MLP neurons of a small language model. Each row is named by its layer, matrix (up: input weights) and neuron, and shows model dimensions 0-127. Each number is 128 + 32 x the weight over its row's rms, rounded and kept within 0 to 255.
After each neuron's rows, "fires after" lists the tokens most often just before its 100 highest values on Wikipedia text that the model never trained on.

L4.up373 [150 108 133 138  90 108 165 107  81 153  60 138 145  52 164 199  78 149 167 104 110 102  98  87 139  76 129 141 184 120  81 196 119  99 134 108  97 109  92 111 127 154 115  96 122  54 170 160 116 152 138  88  94 158 178 114 170 157 165 160  36  89  77 102 141 125 119  86 107 115 172 141  73 149 166 178 220 164 133 124 132 140 130 120 129 192 165 145 117 103 110 124 102 130  88 102 165 163 119 171 119 147 130  85  83 153 112 104 149 121 123 142  91 186 143 125  89 143  89 186 197  92 109 105 183 139 126 134]
fires after: " \"", " (", " dis"

L4.up1143 [129  80 161 133 138  43 136 140 145 110 129  93  92  61  95 132 180 167 124  89 119  74 147 161  94  65 143 128 157  67 102 148 124 117 124 152 163 167  79 134 102  74 105 138 122 126 126 131 161 169 167 145 148 120 151  94  78  67 122  91 108 143 104 117 133  68 101 102 193  68 123 180  74 148 161 141 175 152 141 103 123 136 118 136  86 148 160 127 117 169 173 117 189 109  92 117  68 140 112  98 108 114 117 117  89 115 109 106 155 117 127 124 113 150 122 124  65  83 108 119 134  91 102 116  88 133  95 117]
fires after: " the", "The", " The", " m", " Title", " Bl"

L4.up548 [118 107  76 116 111 104  92 205 122  68 104  61 110 164  92  99 147  97 110 130 160 133 135 120 163 119  84  91 130 105  91  59  91 119 121 155 113  71 150 154 122  82 133  94 162 124 136 150 171  66 217  64 141 113 116 157 123  94  91 144 153 102 120 152  79 145 182 130 127 124 125 167 111 124 110 162 124 168  85  80 136 131  72  52 102 127 144 144 146 226 110  99 105 195 103 155 117 147 101 111 106 146 195 151 144 171  60 149  92  76 121 109 115 155 145 140 142 163 139 152 119 154 147 150 136 136 122 132]
fires after: ",", ".", " L", "18", "6", "16"

L4.up759 [171 102 125 101  99 138 120 123  90 150 164  90  99 138 121 157 160 156 146 143  87 110  86  65 128 155  98 166 157 127 182 137 125 147 190 131 127 184 187 144 140 103 118  79 117 123 112  97 151 129 159  60 119 167 140  88 159 173  82 149 172 116 118 107 118 133 145 120  78 152 145  79 182 145 145  79 124 107  85 143 166 100 110 106 182  94  92 104 115 102  78  31 131 123 132  78 156  96 158 154 178 136 139 114 106 134 173 122 118 124 167 173 131 165 120 154 122  97 180 120 161 177 139 208 142 112 176 112]
fires after: ".", " under", "é", ":"

L4.up1132 [113 120 107 125 118 142 123 125  77 115  95 153 111 183 158 132 164  80 102 148 154 136 118  50 131 150 153 150 128 157 144 187 129 110 132 112 127 114 131 117 146  99 172  93 141 125 188 138 102 125 199  52 141 133  77 153 104 108  83 153 149  90 126  99 141 127 246 136  79 149 111 110 135 184  62  93 127 162 172  71 125  60 136 121  78 126 130 101 164 187  89  97  92 113 122 148 100 126 159 115 162 132 164 115 110 110 154 137 150 129 128 111 109 139 137 124 184  94  98 151 162 109 130 156 160 114 104 157]
fires after: "."

L4.up1216 [139  87 154 169 141 146  91 133  90 135 133  65 173 103 117  76 179  98  88 115 132 138 109 176 108 137 141  91 106  80 126 124 165 139 141 175 135 148 138 212 151 161 159  80 134  72 113 152 130 115 109 124 110 127  92 135 147 127 115 146 137 107 168 126 108 158  68 154 118 124  89 137  81 149 132 104 128 123  82  84 160 125  97 144 163 131 170 164 103  92 125 122  97 138 147 102 123 204 138 134 123 149  92 115 132 192  99 131  97 130 144 145 116  99 204 128 174 152 165 127 168 132 177 108 155 111  99 153]
fires after: "19", " was", " is", " a", "20"

L4.up235 [133 115 211 166  38 103 120 143 147 183 126  85 162  95 105 137 182 119 121  80 155 148 101 138 141  96  66 154 176 101  99 139  44 147 171 145 103 163  86 178 112  71 121  91  85 152 149 115 170 188 163 121 162 101 163 165 133 114  89 126 180  96 128 112 153 106 103 116 108 125 168 156  96 153 173 120 134 116 130  76 110 201 127 125 187 161 124 179  79 165 151  83 119 111 137 133  47 161 138  77  96 132 131 115  98 135 106 119 135  86 143 156 111 144 153 162 145  79 144 151 137  82 161 108 128 143 126 109]
fires after: " the", " that", "20", "18", " said"

L4.up1236 [130 151 189 141  84 106 136 191 125 130 113 141 160  80 108 209 185 185 110  83 130  90 152  58 187 127 143 130 130 113 113 114 102 107  94 148  78 124  88 192 130  90 170 115 152 143  90 131 117 183 146 136 142 137 188 145 140  90 135 133 123  95 107  90 155  96 162  49 115 176 125 184  55  87 118 118 156 144 130 185 116 113 101  93 101  93 143 137  97 124  77 119 135 155 100 160  76 146 144 116 150 153 126 103 155 203  92 150 135 144  56  95 128 160 154 153 120  80 125 163 138 147 182 130 159 160 157 138]
fires after: " the", " The", "The", "19", " every"

L4.up952 [104 157 176 152 144 139 139 108 115 157  99 105  96 174  75 171 123 132 102 141  86  83  50 170 109 109  92 220 137 149  83 145  89 160 174 125 127  76 201 126 139 151  62 133 138 116 150 137 151 154 122 104 104 120 142 121 116  67 159 142 115 103  81  72 152 177 142 126 112 176 106 170 108  99 134 167 183 119  87 114 140 185 124 164 102 130  77 135  73 164  98 170 113 188 120  55 151 139 121 163 104 139 185 113 105 144  89 124 172 137 162  73 124 129 151 145 151 107 121 169 170  82 113 164 105  94 120  55]
fires after: " (", " \"", "(", " code", " by"

L4.up877 [ 73 115 142 136 107 175 172 152  57 119 117  93  60 147 171 153 168 117  82  83  98 107 134 119 176 180  43 182 187 175 110 140  60 128 105 154 162 119 131 178 116 153  51  68 123 143  96 126  77 174 173 134 128 126 152 104 101 129  49 145 146  98  84 108 182  63 142 117 107 142 127 100 100  87 148  79 158 155 104  83 119 167 131 113  37 146  99 145  66 190 106 168 130 147 139 109 153 156 123 102 149 192 167 132  80 163  77  92 141 136 128 167 156 104 129 118 123 186 119 164 194 155  96 138 102 133 156 108]
fires after: " (", " \"", ".\n\n", "["

L4.up1317 [149 138  99  41 125 126 147 135 135 168 159  77 123 153 162 128 169 195 103 156 128 120 140  90  47 122 193 193 116 113 108 163 110 130 150  88 128 121 192 181 150 101 109 113 107 125 164 129 166 115 129  93 143 124 148 160 109 127  84 181 114 101 216 101 103 123 202 100 105 161 135  74 178 103 134 161 122  64 130 120 157  71  86 116  94 112 141  87 116 168 136 141 151 100 100 180 117 131  86 164 146 134 105 148 115 118 103 103 136  91 137 148 125 131 149 116 190 168 185 110 165 129  96 142 189 115 183 138]
fires after: "."

L4.up583 [158 115  63 118 147 163 111 129 155 144 130  77 150 172  80 116  98  79 131 131 150 124  97  56 136 104 141 107 144  78 174  43 138 133 126 146 113 174 180 136 172 126  97 143 135 126 176 139  76 130 171 134 138 112 172 143 129 130 116  92 151 122 175 134 140 184 118  74 124 123 117  81 110 209 149 132 122 115 125 103 138 131 122 155 149  88  82 158 158  33 115  56 114 196 152 143 171 137 112 159 122 102 145 150 172 132  94 135 129 130  78 153 123 115 125 160 183 174  67 178  95 172 156 123 157 163 132  93]
fires after: " He", " he", " was", " his", " a", " an"

L4.up1459 [176 118 186 164 149  60 142 125 128  94 131  70 122  70 134 165 153 204 116  96 115 110 179 117 116  96  91  67 189 119 105 149 118 107 146  94 147 160  90 157  95 108 140 128  52 126 133 138 131 138 144 109 172 124 172 126 150 105  98 144 126 142 120  92 126  79 143 107 131  88 133 202 111 128  97 180 184  72 127 119 149 123 132 118 124  83 120 140 150 182 238 114 155 152  88 167 115 143  88 129 120 151 153 107  78 113  47  92 179 176 114 161 119 129 171 116  93 104 163 137 111 103 185  74 167 139 121 112]
fires after: " the", " The", "The"

L4.up1274 [134 127 117 135 116  90 103 110  94  96 141  73  44 100  48 193 126 170 140 159 121 111 103  94 105 117 121 129 134 139 145 176 159 115 144 139 142 131 173 118  96 111  52 120  68 122  62 106 148 164 125 105 104 113 169  94  90  83 177 123 101  60 125 126 117 123 135 104 157 147 126 171 128 131 139 140 169 124 144 115 138 161 158 127 121 105 153 143 155 195 137 143 133 127 160 113 128 150  74 148  99 137 157 154 114 171 124 118 172 160  69 116 176 122 112 100 124 142 147 158 193  77 115 180 107 112  86 122]
fires after: " (", "\n\n", " \"", ".\n\n", " ==\n"

L4.up429 [ 89  99 124 157 164 105 115 147  80 139 103 102  94 159 174  98 160 116 142 113 101 187 148 141 173 165 128  93  87 123  70 139 143  94 191 131 144  89 184 138 140 121 115 130  42 133 169 124 128  87 211 104  62 109 153 137 102 117 131 129 107 138  87 137 138 173 143 112  97 136 127 123 124 159 103  80 159 142 142 148 185 131 139 107  93  80  52  82 150 133 164  77  91 122  84 118 213  90 112 132 101 145 120 155 134 178 188  95 113 163 174 138 132 138  80 169 143  98  64  92 123 143  66 135 101 101 175 133]
fires after: ".", " O", "O", " GF"

L4.up213 [170 138  89 104  92 102  96  84  75 126 159 123  86 145 122 118 151 238 141 190 130 127 133  84 146 137 180 106 106 101 106 189  79 101 136 144 143 162 128 152 163 148 111  83  79 155  83 112 140 157 201 153 144 143 102 113  92 107  99 121 130 144 122  98 104 133 153 109 179 146  86 108 184 113 104  99 171  46 134 121 157  80 115 111  91  90 170  80  96 173 120 110 152  88 119 121 116 140  97 132 142 142 122 151 124  86 117 110 144  63 143 157 155 111  74 101 194 159 171 151 141 149 148 167 177 139 175 150]
fires after: ".", "9"

L4.up399 [135 139 171 104 115 164 134 150 163 157 111 106 125 126 109 126 107 126 123 127  92 111 114 137 142 140  48 145 122 124 181 133 141 123 184 176 149 145 156 186 134 182  65  72 127 187  76 108 151 102 203 106 138 112 134  67 179 118 119  99 158 128 129 103 160 164 128 113 118 141  94 144 131 105 125 133 148 109  88 124 126 120 141 158 125  85 108 155 109 187 165 113 102 128 124 106 118  91  99  68 115 150 139 150  92 166 155 116 130  89 101 147 120 165 155 151 136 182 103 188  85 161 130 126  72 128 128 132]
fires after: " Ch", " Y", " K", " G", " Bh"

L4.up242 [169 100 120 165 148  71 107 149 133  80 155  31  96 174 119 103 117 134  81  90 134  61  89 140  84 117  91 129 116 108 102 166  76 112 101  78 127  84 121 128 102 119 104 160  91  62  94  81 114 127 131  92 147 106 139 156 111 123 108 177 109 149 106  93 156 128 164 115 110 116 123  74 111 123 121 125 136 121 122 107 115 181 119 104 110 119 137 195 135  79 106 128 151 142  67  68  97 120  76 127 123 120 145 170 128 156  64 185  95 102 180 149 122 133 136 145 153  83 111 173 189 108 129  75 132 146 160 102]
fires after: ",", "20"

L4.up1335 [ 90  73 142 191 128 103 132 182 106 119  94 118 189 109 135  66 181 108  73 138 124 150  84 162 153 110 118  81 183  97 110  89 122 180 156 189 150 147 139 207 128 115  79 143  44  84 166 122 106  86 120 164 124 109 170 114 130 160 174  77 151 104 121 147 149 114 102 120  85  45 124 107 133 168 131 135 129  77 122  97 143 186 131 190 161 131 123 160 103 128 101 142 144  91 135 178 204 116 130 155 109 146  90 125 163 139 153 189 100  88 109 141 150  73 169 118 140 136  95 103 148 138 135 184 126  98  96  76]
fires after: " as", " a", " was", " is", " S", " became"

L4.up365 [142 124 186 141 111  93 134 132 160  68 121  97 155  56  79 143  86 165 109 113 141  60  82 146 129  86 122 126 147 101 141 167 144  37  80 118 122  84 132 167  99 127  88 152 101  64  61 112 110 155 167  85 148 117 126 148  83 136 151 144 165 143 113  99  64  87 191  79  57 156  72 113  72 115  31  92 186  67 126 125 106 231 109  98 125 152 119 153 112 126 136 103 133 192 110 132 108 159 104 161 109 161 132  98 130 140  31 127 139 120 117 133 139 177 178  85 104 203 182 138 139 120 183 126 202 133 123 104]
fires after: " ", "20", "19"

L4.up422 [177 150 163 110  93 127 133 147 109 114 137 161 152  56  91 109 156 129 120  62 132  73  92  45 138 106 130 139 132 119 102 148 172 104  73 186 154 129 177 157 130 117  88 143 177 150 113 182 154 164 120  61 175 159 118 129 114  98 170 131 126 143 135  66 141  62 154  30 109 134  79 178 139 113 120 107 207 103 142 111 145 192  73 150 137 130 113 184 129 108 152 151 101  75  88 148 108 135 131 118 113  72 168  92  55 145  67 118 155 128 142  78 127 104 114  92 121 136 148 116 137  62 213  95  96 131 107 111]
fires after: " the", "'s", " The", " his", " second"

L4.up157 [169 199 185 124 107 114 156 188 129 133 150  82 129  87  72 141 158 110 114 167  95  75 188 153  85 105 103 186 143 137  70 113  98 124 146  70 178  79 149 196 141 131  88 119 111  70 118 120 154  99 158 103 150  91 114 229  96 132  96 180 133 104 130 125 124 166 121 115 136 125 133  97  45 143  90 155 105 125 152  77 171 113  45 110 126 171 127 153  93  80 113 135  97 101  72 142 139 126 118 150 111 113 160 112 102  66 139 166 139 110 122 132 116 109 134 106 173 160 153 175 155 120 112 107 165 182 166 145]
fires after: "19", "20", " According", "According", " according", " by"